MLP neurons of a small language model. Each row is named by its layer, matrix (gate and up: input weights; down: output weights) and neuron, and shows model dimensions 208-463. Each number is 128 + 24 x the weight over its row's rms, rounded and kept within 0 to 255. Numbers have three digits each. A neuron's up and down rows have the sign that makes its largest values positive.
After each neuron's rows, "fires before" lists the tokens most often just after its 100 highest values on Wikipedia text that the model never trained on.

L6.gate1109:130136088124116112110174143132143091100089133158115129113093120138169146111155174077189121158147110159083179120134144139094182129134088163160105159117120144123130117116168143134105110119135113085131129085115124144167123126092135090104135132133146143137138099146158116096114133101134170115114132096129109087143124111116139142175150098139129136145116145117142095134124115138123128154151191113157121117119080115111138151125145089101133147141154090165140105160123128130157100110110128120108141110094125115138126125133099148146142143104130142104130128190109119116105079117165137124155144130138144149148149173136101084122133125127107119098110139150131109143143089136128091133141134124131123129132105132177119111115114155107134140126093085083129118130156114154081122144110125
L6.up1109:128128168101127114149113105106093161131111131107092125160121177106161145098169144130149145131130131135109126137103091113146131150138126170131150087116145088181089134121133107143132109126155120135128112114127103104136130160146187107078088130113166107140185105140156149124159159103129151106114085126144110095160105162151101089100117124132172126162160136162139070125128100159115133148135201123140123104135113127126125135111126090167098133098139094166130135163174129146144078083164125154152129117140113098142108137124133125103144128090100132139125111111129122162179152155128110121096156150161149128189101072124148139129144112159097104143130132147105113151163181112134128107118170125137113118136119115117122140086149131115152126128086125116095126118126106145131138159132152
L6.down1109:140122108145173123115136130114159118101097138118148102135161115118075163108103109164063078152094209121151135085111072128118134135136163116160142072153097110084104095120086144109118136116116134170111146135087150106152189140147116098161151136130161152107143127146121132144080096138154138126126161150139143171124172158163128121107110150162144169132099112134185167090104150146156184118129149147135145131142129120147145085137121169117155152170113073124139134110155140155120109112082098125155125127153111172136115115140137136087104141144146125139113118085190194134177120120155141126121101148175090129140100104115146123135151163130165142151156106121114135111102134082086070117117147149148098126125108137092104145121122111135153128127134099170125091137105153137145142120117156
fires before: "| ", ". ", "the ", ": ", "8 "

L4.gate1355:118158100126116123106078084128119159113123127113075123171138121131124110115108143155164121104140133123129066168088095131100113135150115129144066124148151128097094184133114123144120097108089132126099074150086149127104146138130117112156154154152089104098138160127141123161121112119114110148095121144138129153153132155087141129136158125138139159090117135141100134122096124098095142163141125137135154077118130140124120116111140118133109149139099106118106139121114125127090152131145121146141135157116148137131123137095087130130078128158172147104150154176101095140123136096130114120110135126106116113145136119097173179147133160118159163099111129088129117092111115120153121104108111134101080106113142119098109104121114105118085143207095128151093129151134125103104154092138060
L4.up1355:109148116122126088108088076110133164083151126158146143089128089104095135129165081113135100142139139114116132140117145115081091154103155166140100114140138159077122138129137110111121110092120116144095114141105205151097150112140110107144095130127121089126128150117134141120088141155111119185091126127126153123140101142120190123138178146103109132101097129109126071125105134137114166128099142135183172111142154119146138081078121127094105115109148106129121135108132088154103166137137133162137149112139130156116100117108155137087132108143194133112128118181118120132123117124113119107122108089172078156113102128112172100162099151161106137089125125107146135127129104144121127124116170147117104137137207100125098154114153120097144174133122107137115152136155091117140150108119092
L4.down1355:162123167130172119126114136154132126112152130126123133089124147104137162138120142141093137140172126109125126124095127087111113132092150107132097089087152137171146110140128120117146114086114077139073164147159113131145128142140158141150078094108112089147091148120123152134107164117141117090152114160098126087136131145132153125130139106188126125137167135123091104121129163195110180149130110137157112110136147094099133127150108115155141134123105114098150154107136160113070128124166132142150108132129131152105134133157131108085120104167126084152134152172118122164167094123111126113154145117127092138093135126191119151136182181147111103151128138149108137114148121200147125122118141123112148123117123109126114112128129144118133096165108138148080183137143113149158108127163184
fires before: ", ", ". ", ".", "of ", "at "

L7.gate193:110163144136106143144140062136104107142149109154109188108082133140126124129110128177123132140147114112110155058143153152131128098103150093134156124145113159143132140126123142113131127091098150139116136115121158120097121082092099145110142112142132107138140090142145133115092166130132119134178132113161123150109161164130124144104198153105094138082142120119082115147092143083111137135160059130119171128167111125131162121127116116176147093112140106178175135103100183115144106132142117138147133122140141101149122120185156107108102149108139115146160118163129165131141097152160166117141103124106129118115080128127163149094131128118129111137143133170125110129164120116150118136140126114154129098166131133125124146107100163129161091084160105127148116174193132130115173137126119
L7.up193:084129098122144119127120141123122121099142096129109096130125183189112128157160097137120131114135108172101093133104124122111131104114133075124137121124149110141121121127122125101112135078123148148125151092141130126127136106117131150150136111100116146158143111127134088072120176121123120111117103099141156141129116131111124102131136121092131137086125094116099152122180184156165113102092129184136138172098162118122133135118122079119128148123112091146145113107119149118120126176131142114083143129168109131119129156096191128063151164122102106126123152081136129139118181094154086103154164074130139172113153140116089114144144137124102130159133143105118103126143105128189105136144153135121134107172114108167148136127146126112128117142140137143099134139110157101175168139151109
L7.down193:139122094140165121149165099138139153106152112143078168130117140115154135135119087123130133089161132162123150125097131150133145134123157096100093172135165141084118152144129143122129123110091154129116120141135125126144145144186166161148118155114142118080168141118178138137109171086122083147157181078108134096122157117138164141118150127166146130129169101113144117144136118227180145115100101121112092108164148115138123160134108113118129128117152138113168134126147169116103060165131138148124173121157075157128194107118103135113126148126119129158132148137102145139109131134091106132131145143119155122116130134092152139141142149074110125124117127136097168194128087131164113134145129097144157177124105135152136165151135112144128146126140120128094144108139102102158107124106115
fires before: ", ", ". ", ".", ": ", "\" ", "'"

L2.gate1001:143155105097092115147121149074153175123126123155130141097141142113147128129096134067140134133146143161100165107108166144113105134147114149137133089116101123093106130127108159078105094136057148141110187127107155191120147111118133090104133141116142085122121134141122109107106158121146160139139103152137148148092092120098129116087174149141099158136156134156154129099110109164094117123096121104115150156119132129116169101123170102120172135118095154113118171149137146100113119170156110136096114122135167162140157109141134126158120165155101156110132125144089130118150126122156128118137121169147102138086135091127138112155137169121116127123081162130148119121135151164164117134146100164133146120128106138144142133132090139121146110139134102103119167100141118089130149137172173
L2.up1001:140155091085134111146152138073152153104131108127178142107153124150128097125136155107138146137114124095118121180094135159123150199098144136162141104120118086151111119119147107121083112155124149158095124149070132186135124110125136131140173139137146081170138127115163110127103110124102122115127083118114115133077105154120135094142153130124121146142161151143113123109092117182136118133126163137151114142129137132109162112158162086127167153135112101120139144103148161118098142159145111124130121156155124153166114113153147167116128114131093127126148130116122115131117146145152116096107114169123097151118142156157120107106127152136175097133088112125166122130144165123122073150158116119107129109122154129121129099172111128120103182135104105092120117124122117138104166099134123
L2.down1001:148134113090140100164142104136096125115160140166129132149145179094136140122110133104141127104128134128133148107160145135081075170110133165106145175128123147125114119125125166098123106109107146119152159127162170171155190138117121124106111139153136084107101108130133142111132146137130137157149111137142171136150127130101139101097116157145130156129129142143139137155089139098114194159131147085093160121095098114171144139110163119134136084123132103113107120146113100046082119126105140092119119138093163097107154146123111148095092141147121164121144143134099191125101086103108138140114128134126132146077144115111157125103110126136131088130084162136127160113118139151161091143152134172128148119117115115094110102122125108118106107131112133128126116126161150100146112122136104
fires before: ", ", ". ", ".", "al", ": "

L2.gate1474:114126086147148151157124124168138152097124101145124154136132155093125160119158096135119136124159148111090121127149154094081188124125141125160163116151108162099126173144097121157094127130115132140136160122153165111125107112131132123091116116138179130111148170163157068130136154107113139112118106119159144145112086146098115106155169150129087122098146116110159140142110141164150123129155118165121134144124163094125165109114113131165141144119151160181113139096105161114123159114118123104113120097138134141118102113105123128106107177140136136094107143143111093124112100115133090138106092155103119108156146148123132134150116112139143167081127109127157099152127111134130105091171174109107141114094088154098151105156095125178115164111117105127140128113095113127096120107140091
L2.up1474:138130131144139139118127135153142155103170090119163132089133146125117179151109102122133109123124141082095118168125131133089154116134178130117170142151082181107146143146121142110154095166168150149156159140124163112134159114122172108106142127120176133129159174136140113171112126142113129110120113133114163164105119128124134122149147141110105113149168128168137159127098131124137115102179106120107145167184168090138145129095146146137161160166151142161154125090159128137107133104149156138118139073152148113080124116101111128110143115133118133120127173167085109180130126131113070117091087165111117108123163130125126127123094122147136135096137131076186125155139079171113124070164185096095146084097092121113159173121147140138128171098128123123155155114122128125091138137161114
L2.down1474:090159152119086174168137126163112121109168136129158143163141176091135192156146130111086151124129137103145093097161159120128138148111129120166113126150097151082149118144101115092088133129116134105096135138103114137106116118092142103119124102140135120092127186118163142127146085111113135116127118156150142135099144138140147138150174145135130121099146112097148146117107150169168109110137145137135127117158180109201123120133156127124118160148129119125111145094111144064073152069123144113112138132153113122159136112155137130142131114151152121119143156152152107212092134098090117134124079155130122096099103149147080143104123145141070116099124119104109164141122115145126091107145175113077154112102086122091143117129091138146110182111130131109113192113125097146132102108135127
fires before: ", ", ". ", "."

L6.gate659:093135118142158106138157094140144128139152106147135143118121135125157161175139119139153111126162107113127118131124097149104140094141106111139146137164177134111123129131141158076124127108151184145119140122115127124109152108159123127162126163098141092156143101139166140126158128134140120117111124105117129144117138133114152139138143110189135172164113089140144131065142145172130138164185138118116101098093116094109139107178128127087131117063087151130131113159102119142138163091125145143145157186194125128165157169141101151130140116129123135136128120117135142103146140103154129096096119132100085110132135148094134142155142124137104123087116115153100089161197152123128110135097095118130102155143130127162118122066119122166181167118149108128109124153120099148143107154112184
L6.up659:083114125129114150089134115112149142145119133109105147127125140175109172127151160114158112104097118099099118177145110126129092129116172102099165120123101114096159125110159147149117103111108133098117136105164174099154120131117166153075101123115178111163147101189108123107157140099126164123106120109107099105119118100151114175117177151141138162157073144100113100133128087112101115150126155137168119133133108086156108171159129087134112141141149123132122122141142124129117127082109127157130103133117165184091086092116124147178108149180125175159134102117173128108129104118100134101139094132137111100149143153107092115125102136122126108134139091152143088124155095142163132169140124144147112162138092109094120107116147165132136171099044153150153118120132135147148116155108117
L6.down659:127104091121134126109164106117104144115113158091140120118102135109148090138111140112148104154109193098133137114155137133124160146130090153190108138121138150125147156138122113107151151080128146140089097121164141164127067119091080139187142148161170166116137141150115143130158138083105120100087144132152127120138130129160157144129145127130156131171119176153138125112098136121109136132081105104116133120127134114167163091109113094119085093155100156130138135135160135095128156101143096132132126093146166125125117148135131175098130179142136134120083104132130149127099180183150164048133158163155104126119152109147113104141108126149140112124099106117146108119144159125117090168158098130128108134125113143139121140141174066147143120131159089149119146155139116137146107152136154
fires before: "| ", ". ", ": ", "–", "— "

L6.gate1170:143125138165146161142127104163148090160133125103149139107096087128159198111134174144134115133103145180142127140102116151163104123108146158148127139138126125105110119124086106143092137110172128121195122096174087083103106109162141157137115140131144163095142120114130125063139097107122133103080169124175155154098122172115132144098124114138127111155122105133118145162145130104129104114166095158101137070156120143095096124128182125139119109150133105135138104166115093107129121118118097075137162155109105088109155144132101156178103106111116150153100143157146106172175140164154164124115135082144121094135139145118126135141175106127160110121123148123085127118130111161135138148121100146114148117113141147122115112117080132144131116124132126136139153133095143106120125102154119
L6.up1170:156146121142117126143127150156110156148127133111166126172144126145129195116116115152074099158110104146121156121141107110128155092140122179135125103135135136141117138124116129133128137132145108114152144132119112108099139176113110134122142135113120141123147144127122109054126172115115138094134159148115117136173132160134146101139170133100140104138095122150108114086129149128113117127111143194146098083161180132093103128129119132147173111134170168126107119175129095120140135102139111131122083116115127077097191120120113109123158134149121122118060173118157094158132159175132141095136128127165093100115122103105123171137153100125107145118113131107120093144100140137164090099103152126127136164093113116111127118104126143134109118123154174152130123160087140105109123152131175
L6.down1170:131121105100120116113138123181156142152088115161156169155132141204128189126108116125115166121133124140158138136126204116133112116145160145138136150109155115121120133152145141093104163164095119040115101094187106131130140126108143107133144173119126115150151148130141138097094175167115138132090103114156187096102123132099143152143113092112089126141108076113147127115114105026133121110146141173160113131120170139153137107158111107129149103104112139176175161135142119130091139134141136140140097119086127133150117135123133128122112133154199119111113128149137169114122117141086118094162137154140126162117118159141176146101101138130139124102142119134110074101117133159105119148086131153157135133144097135129120086145152144119147135096145123132153129172104129153116144153071122
fires before: "\n", "| ", "|---|---|---|---|", "|---|---|---|---|---|", "|---|---|---|"

L7.gate570:134119110134114123110137125136107135101147116149139116123119134135116131137079144130121155129134164125134112107130141155148081124126114126129099136099136176128101152135163119121123136057138150116117150111068116140166095178089082110137133117140133137147161166132137153115104108087154135154128093147154144128135114148151101130128144111064118129122130106161101122105167116150124118124099133112111173129102154131112165115108117115144129097092121155156120067115133145125171155142157132162122152144127095100140100149128151145078133167144049114130118121126138116102155134157135103146134115167114143111141140209145186117125089134120119122105154158138160104117130167142159097099132110096136124120161127069128080100105151117140147095074115100161060110129127124136123177150129115
L7.up570:116135107136164138118138122124164125154106126151113140159124145118112104152106137162161182117091160174136104127146150159107118123087161095155117113116101119109124081170151142105119125137163123115135124157105139107132140126084152150136141109120146106121098128168124092104137174152140108161124164122161144117145139124139141134106120149122172137131144165118114140063116144113086114123099108123088114107128179097110138124146129136094143107099164147151188146172132138078114116112117156123143119125140118113158145124134119097108106157078159132131178099087083115141093124115111153105136092136100146152122148141097170102129140112095122136138121131167122170136172166108164128113111139101118140131124166116132164121127139110137178171092128107170121115135096128120163162148152141
L7.down570:118139128132151112136138124123137157110116142157120110133070141139159112160114135128113119116174115095086130110107087126097178167166154087116109147126174144124136120105142109116119143116090133148152143141134107131153078103142154113140103123129126122132134110111201134123159122150141110161156151095111129134106137111164127150133113129115105139129080098104097131162163124198159110127101130152139143122120120120125128122131154116111092136123122115076112113112091118091116161136151098118095100126163093148141157107117160115165118178142151156181141150143129146131120149114093097147181099137139162123114126091167089122096170115116145110143143124103163185112136084141157147168136143184143133146141121121155097189149123133133109132117139159140122158100123118121126154128138164
fires before: ", ", ". ", "'", "\n", "."

L2.gate913:146164116109115082117127153086113127139146115096111132140107145126186155136139114142141125124088119122111129113186118110138191093155119137130099127133122119161168122187127135150147143100129167118105148136149171099111163148100123142130107142162114149103118112129095078150150174128108135094155129160131133125133110131153087108111141114161151120086153123120085148169142171099152129116093134112158132170139117119143109114134112093135147152164145142122138125099114112130125119066128133116118062097132123141095181120180145065095150178081139118100133133106131148117175117096171139088134116141126143141174115108129139161128140099119091126150146166126115193117095104176117122134146075135114115115100137100125134150146106131155164109182110157150148121136166097132152111093140140
L2.up913:123133092131115126111142137090106092120153132153162115106110117121147148158158127162135090131104107150113112150132087134135191172107107127138120108092110092123186125145106118132091109118163149126135135115094140149092133129107112145105136092125146113094096157122134089145116142107130133153157139102119107092171157121136136142094114153182139167104144146115116110147118153103181100146122106150125122152096128119128124103125075112153108105167127125088127136105079124080125132129110112090139102119102197129139119089166100081113146114122133102078157116107103156141167117123133124099124106090073127118115159102148098159159125092087141130122128089072147115151123151143095140126115124154124093200153147114112146136146132154152106162140133099110105127093143150127164156109129115
L2.down913:140165114129151095121153139121115138125183094166131130133107114080164162147149116105161067142131145125107104124147093126104152120097106109105131142131179105121160118147159165122111138134135144136090108126137164118115157141126134114141125099120169113107142116129129095131150102127149145144131141126127134136143153177089105149135128137164144149139128133151134123167104134084188159131143106158153131147136120115132114103126125106154117109106120107157129093077110106094116151129097143138135104161102151154146125108101125094060094147106148088104166143103103114141166107145153104081144133129082132145149154090130068153134111102123148109171164123121099077185149147131076119155105152120128121152126157165111114149117137116144156165154115082082124153125157114142134110106134166
fires before: ", ", "\n", ": ", ".", "of "

L6.gate926:135139104117153115177147106130118099123148092150102109129119148121162107121107127124104117132134106136186118125118113128126130148144162151109088145125110114116095112111093137128155164083140076134116097121106103112130155114090167146150121085109126145130150091102101125183124121116082119096114190124191127054165125126111124109121112152110138094115115169186077081117175129145099128151113125109129169113115107093075119104152168154156092119139128104105156115142113127110117106144162129142101122107135125134124100145103134105137190093112164135119115139096155122099131120055096136104142103123109114150157068147111145092149126100167126141136120157093113165133156136124097145127126111124117115127123130106138106132141164146154107159091161128126126182120094134131155120100162143
L6.up926:182128126118118107108129107134121112126096125114114136178145133117125122130140107160129095124152154120118154127139157115116096114174157107109129149124124153137115119103105135107137142124125147117115154134081108122132139102117116078150151100080148153142163092124120124103146112106087110120152140094141187168139150128126196143108144108124136159109146172119126110111112138181141148106130136133126217097157109114120135122128165118160118179144155109141146107070098124075129139161147113122119137156124172090148136095154154115155116166157182146111133126072137137102140185092089115095138098110102141141126098118111069122107139136095078130145154127100082132101165118146139145088109165127141136125134131158078096102127121157105164113120156132126129083143125145155119114127154132
L6.down926:111099158131148101130123120147157191087119088171140126162110081162124147148137181142097134130110131104166107094148127164104138117123150084150097090138120127147156128104103111144138115106128126099111124127146137117088145086112134142159164116129125143134160127141111066098137173152109119113133130122128127131151143116088115151115111129172122134107105123140098094138153118141117141107140080140136170146103170106124147124128161086133107134168107147110173110129107099155115204136129150167081121107112098137141109147105120090097134137162112110124091148178139154140147108158164127166144141126102169105103119152129148121130143103177131152115119204134135155104129135144156158178126140146125127106145167127170173131107125125119079157119102161111134121158115163101127126122121160
fires before: "\n\n", " ", "\n"

L7.gate754:098152155121160109169139117143105144133130128122103141098110167143171129131133077104141107099153151151102128102121113137125094098087128104112105118125119143155098153129116111154116138073151141140113117092096143112124109102149126108138142105149145118121116108129130126130115142133157081134110129149145162158106147162136109135155143142146137127088184153121127122128102099168157133178103117121112188126111134146106110119154157127159129129126121116138146111097100143086089150139135087135133103131144094118106128151121130139065108153149084187138147150140117150164112131145123113135136119121114141121121118121144137141132155146152124152137096134136167166115195111152163090130173111113099148147146082088155095190115099162110133082150083083144116121179114190121079158157142087
L7.up754:131111141133110115158113134167144138129128107123103133129104162136095171147122119096132086101173172098146125133153160139132159131099167113136118104089145162153157127122095170115125119087115130096112115113107140142111127129121144104123146140131168105128149129136124114070140189099159142130123072124148106110109143119097149101110174096099099142126159116133094129123143148120125101095108114187140181116101100126174136121138121126123171123110104098166146113109140135135095172146139136125097125108140132144131126141170127139142124150160149073136150151121131121168145142126133119098103157112147141137097147167077137118156140116125134110126159142106140084118152120091172085077155124146135149159145129099129145165144117148124117102146120108161138132148176178079108134134129112
L7.down754:119105131112082116155162129153162133149142152141103124108085165136162143158181126150155143146125132141129130121128131116180127152105103099103082124114142148091136143192095109154127149098082115176066127104142148129141106115122115145142110101161108117111164130152131149157091174125113121142127130129136138127114145133139162136091131108113140148082092110115116093107128162165153108111111129123132082129144133092161123133123184121149138160088142130131116154126130159136088134138113112120128140103167149110147143114134137112143106148123114155124088130114080153105125094121089112185142136120146151142127102138142123144107133156087110108141119114144089152138076080146171150134118149132122115123150118112132125125119112136137127134123132131148097139138125073082150177139123147
fires before: ", ", ". ", ".", ": "

L4.gate319:149178169128127135131145145119143143109132102110123156129088144096149122127117132113160119098110126120104120134123124142115113186132120068124162163161116175080115142146172141117131132138173147086117143145132159129118108115129130101088140095124120120119165142104143151142082071108127142160163106126133112136086162137101155119105154154155171132117161130123090118129094089129134152157162103121080118122103160089127149115166103124150136139152137112163134087136105148106124114147123140107171144149147152136167189068128157168116120139087152097145126101142117118147138144092150108132156145077151114122112166155162098127104121113142131127134131131114116124128133117084111115128121143171104136124141142107113093116104171150124121127135117134139104136133167130123130134134131126
L4.up319:135151193132133147134116139139122121075147121109136149157107111101169146169109150080081150100132151152084115111088144112126160140137164135146165104121132117123125153147138123120101121104098132131130122117113161130132094128169123134121148110125163123148151145093169118132110108134139138138152111173128137137130160129109127108112149114112154130127133111147119091143096101144137101079091134103177128141126184130139091108069147098160134147151115102153151094106116198090136089108146177096173101172129130141103119069139086143107128103114119160110165120158092100159139178080091096117116122135079114133108150121146127138132142116136113137126143100075156164129084114156087137130149156147141131126126151074129104128127129170128134129131116125144102170135131150093149139120151135
L4.down319:138167108125150118093151053184118149119100146106163177149078141139137134123109125141117155120122119074153122135141146125127127105188144091130157090138124146127113096156118158132133109108107115134126165112100112164138128135109132126118144119154083124131129167110158116085136107098112128143111121155140145100147151109156146117146167174109161085127101076168092113145138132163082152126125148105110101157136163100128121126146105101103090141127104124121156125103111146105134097099153136110139098148170136108143116131127136086102117142104177132127134178165133169125134133112145129120126126167123133129116104137135080054135101104104133112120145125125147149101110078125136136166128137111142138156116146164145137152198143150104159098106072141161124157133128133152121117120141137
fires before: ", ", ". ", ".", "\" "

L2.gate1298:154109143119139107092102134133133178112120111150151177110123135128111118135157127108124098160168170127123146116132102104129116097132121067161104143138169136104137131125061151138109110124148144084131134170089126130110159140138126151126091065152145184114138159166159077113084123121150143100130131171131136116105143136150110110091138124128132145161180108147181137121105114132126141141122103132121123122122142114107088082117161111150125101180147174174129123112119124113117138117144180113158122116166149142148164110128120115133078137089105168127143136073120117153136104093123107118128131131125132088153148147091120139131124143137116120143086101147110149123155125124156127141154113140108155107136142135133123132086110153147078105089136122111073121101114150120146112162106102
L2.up1298:133125111126187101094140127158168155099131103131115187126123173125119149115183112117112117159152170120123151104157137152082113105085145051146164145153185114146106122141096173125114081119178137121173086151113127114099142129149138132155098104168133190134107141166161112138095103127138126154124113142139157123126122121152126096101138053116148096109152102130094112121113109122120131118134061131101148140127136114117092125123165115142127105177145158143174134108112135122077158107155201136146145149171141122137149127129133123129101142122153164105108136080141146154121126118136138127119157131124161125160084159100125145143136124135138086126102110111136191116142142166119120144167137100149150096151143145139162160120107238149121112133091110099123141125125124104154120152149122
L2.down1298:135130140105150107140136105132153139166177109138163129155087156086151177165111145164105057125180150099132148166112113093138107110105156060108109097136153146107139089155124169144127165082123136156093158122113116164161122130112131170111083139153122099091107130154128147159095136163146098165142125143124136102099167132129082122120100184119125162110121117118152190132119114144152111160156110097096134130133103122116116100108100140114116142106108148144110112123161140135111156137137171114153111107144126122134127105194145179112095178079135099135113118135103123143123116141127126124114136073110139119120154135128139125126144120159131138147136117158105139121144112132131121119094127120123146139071171124120128176138159110135124129124150118114120132147142158166171148155113145
fires before: ", ", ". ", ".", "\" ", "; ", ") "

L7.gate760:107160117094152107129090134134121101163143120130117115099134110160115134137112112142134164133147062151115124111169101130142142144141136137129173171123117110113151087130131120098143131120129045128095132132164093083096171134083132174113136085110096171149129107108115114103149091147091186114161136148134131179137122122128135154093142128131089162141079132093115137096121128051113136154108113153152133114112132123060119154115139136129145116116115161088128140106164096116144110124103156108155112101071136130102145134105169119142115143115130128132141107086131176160192138141113124120139099132137077137152115161113127113167127125156104124148107162185113138113109119111132141117082108175116174123092145124137125157117109095137114123147145171133147132157154112177113108125130116
L7.up760:125135116116158150157132112144134063124123105151152148135105123116087131153141103080131134168061148143111153123191128116123112102141147134127115143152112137141113139108154118092143144115140114128160130095092127142062145109115128149128110140139071112129133146111168146096132123159072129092164119146163138130138140124139128119108147158131133153113093123111094106149137089140174112119117119136110119088120125124140124104101076062137117129108131158117159093131185129088145142123106115118127067121140107123120136116139114143179109153134119096140159129087143155119142125154127127125138128123134113116063179142127105132196137114129122115132163127133091103141148141134130114131103169133110127142112110153103091157156109139172111166096168109121159165128115149141186112143120138
L7.down760:097083119102122116114159132111124108154121138129160178108166108110119114139120068131097161127130116145104140149137107129131119095163143148134121104116154104106092128131111110105162154149157160101128103112141130134069132115083049140140091140152118149078136149134115112107145120133165099129131125148112130135153121115158147097140130144059141134137087138090113144170126142179116115105155076161123119144166132140149141073135146140122129124124121178104165109173137077140145171126132132125143085123135118088119134116164108128130181144158149139100132135132127138135108143139150122129161124136135152114116156105106095103095159140090159101138085166139123167092136098116084088149132132159114155114151149148126132113134172112136139109079090134135100136150115136118120107124121130
fires before: "\n"

L7.gate808:191123155152112155124162088134129102117142091131135128128111095152163124094110082145148141127147115171129073112124137151144109108109115092163108087143120145141133147124112170109164114116127174152093169131114164138145100133138106145138154136102142091117163161134165180151105112104113112159117166124131142116124150096113161119151101164099130147115159137114158147135108083124116156104138146147149131113171182111142141126107156111126087094112145122172137105129119127110120136161139134149132132112120136118106129072088146171087162097118125110118129176150112092129152139124144133154124113128185138135151115172108164127120112134125096137137101158125164077133077098111135117092164142132133103134123137133130124155106165157117173120125137107139152168085128159113126175124169135
L7.up808:109134136135083116128123151141127113122120105143140111159115172165158146172134132145123111132146152114081118175102094138122109124082136115122170127122104143108134137151068093115147144100123134147132109159125094129151140089142149097150113122121128112086133157127139155131111067101134166127127101098168104147097161109136147115127146137108147112119143151113154069118140157082085168103124124150176131130089118152176157127131115096163165108103129172137107130138135130142129094126124119103138149130168088094146106144144157147072150073052131125116130125116112127144128072166157126109130142123156137152162169099088184107139138119110121155138140136141145102134129105104158095124129112132148097126102115107113186155113092134152145156116115133140136188109143101141131152102147115
L7.down808:110126148107129146123074130163106154157154139093126162107079160150141100093138128114141151123146118138147104117112118124131172102154104111087131130146128148117151127156116134101138135126086086155166109139148151131093146141156183106157143101149139157116124151144083129093133120124144163129119114126136131114095153090086102153103091141147091127171151161142138148157151120161161173134166069098153164119168115142126088123113152172107123153128140111132167127145124121141155085177156117140154138131103125136153119091138127119144109116092155132146137126091107166153122121096098119170117164185145131115099122072085138080183096160140089101157131114159133139096099119140129130123159133099118142144134134142088193144116134132098135113140110133114170104119153106131158125118160132
fires before: ", ", ". ", "."

L2.gate541:175150148129113119153147148136112104153128136127084117164132122149122157174148087103135146111159106146122094143133123146106144068126068133124098141134136100164136119116129094155139128137124104109148136093099111132124158123147123141114110157120138117170143127168088118101133123150121125111158125115100117076183118096143127131121158129132073148148153141144105100158133090091097177148145134122112108126099132166120127133100132122099145126109115125141144154141120087079138127127162141143081122157145090159152103101135165111136140143166138117123114142123111160167085119132120111125143113143124115128108123161103162105117157114106134179137128148164150104142112097143156120108122151161130122080090143133070174122148144185133131139111111133130106157129161121156102132140115122
L2.up541:167122139158123130118150128160150097115116139151102134157153132165130156153140149116111136121174122131121135120129111141128103105102076106117161171129099109102115147095141142165148118143119144099127130077111113094116161107143107121120112179136136141149129141147098127096169101168101104116107111129155097083167109122123152124113176133112106121162192129178118097157089071123085157142130079109145087161131143162091129152116093106156164121123115137147163142143102117082162104139170113165100109160128130158142135124112132126120126106162112103113118121136115157173109097149110100093146138156147111112119134117106147101139177116118140142131159170154141114133090090133139112117115158155138111114130105112060157138152150150128143157123153103108118176123142135152101125157127121
L2.down541:155126107164154152097145096197126142163133100119146085141109114154161178158116109118141083115134149124124162119098120116156105164109136143093125162118125072134142130126120150170161097142115168162093111114141106080152121131133149101143088127133134099109110134114140131100135087174095116153151146124132123098153144109150075141091073129113117134113145156116115114118111126233152130099123137098113119115140128084135126118149170084134153162130133148110139114144086129137162135114132165133146202087137118124173115115128159125133115115144165104112166142113150119160095102113123109156118131143113152157127111127104150099132137135111178130137132161135109113119113127087132081114104125170107098167163067126109087125135093116074082119104164088110089136144094152144129126117076096
fires before: "\n", "- ", "\n\n"

L7.gate514:137137126112094107111119130128122136132139106127131086158090174104165117138097107089150143108134141123112124101143112101154163134141107141133109087138086164075093133138132096153113146112101094123120178144102111147141098186125121130089148159157153154172084117139146112138120123124115071125089142123146126095090104153143145119179159115144101153112133079119114095111138104165127163141143126142097158133158123120163167119172134145056141114147140118123110125125087135127152098120113132165094156157151114116167139140149132178107134126131117131156114126162092121149119138109132138161109161096096129120093138121100158130142140183123128110104120098168141143139144115093131107180151114156135156130105147121160150121111133160096103109109135131156085148167117122120085118124135085
L7.up514:102110138106119115124160177124121121139088115135084139121134131109103094166170141143148128102139155108155085113152094096138135124097145078082141115142138147134098051169120126107155121116129150127151145119086137144111120138128116149113170113155105118119095121147192110167110121116108178144137111105134105140104098099108112128125111136160134103127123155108120141130120122108109099116142135130148073112079126134153151116110175091119129107140114128131121142115130126143156159068153147109117108115141133138142114147083157137082089127140124100152129114124128142111147134115089101128118131119117160127137142142117145175160138165138094113129145122139138150139175141108193145127081098178113107128127092129133161144120135119127113157115107130192157127179156080130182172173152145
L7.down514:127130101080098116144130087138159160158120087133129141125119136110124164176173154125133135115087139168140143119118128170139115141141150169122142105112110159139124130082148119112141149099098099160142086095081097146136152094122161116171097144121113137141121129119119159168107145102123122149129141081108077154102124123093114139121139149103128112136143105128163141176115121208111086145099160154160123144121154081085074137115122130156108155088101153119129173136116111139113161131132138166155121114141134136111114096139158113101112186134104136117171108095136158130146136158106122078164147185129072139103147109097124126119128120119143118097146141128170160167178106163175162162176158102090098153143110169125146117176157122149085084087107135133165089108145148121154160127114130
fires before: ", ", ". ", ".", "\n", ": "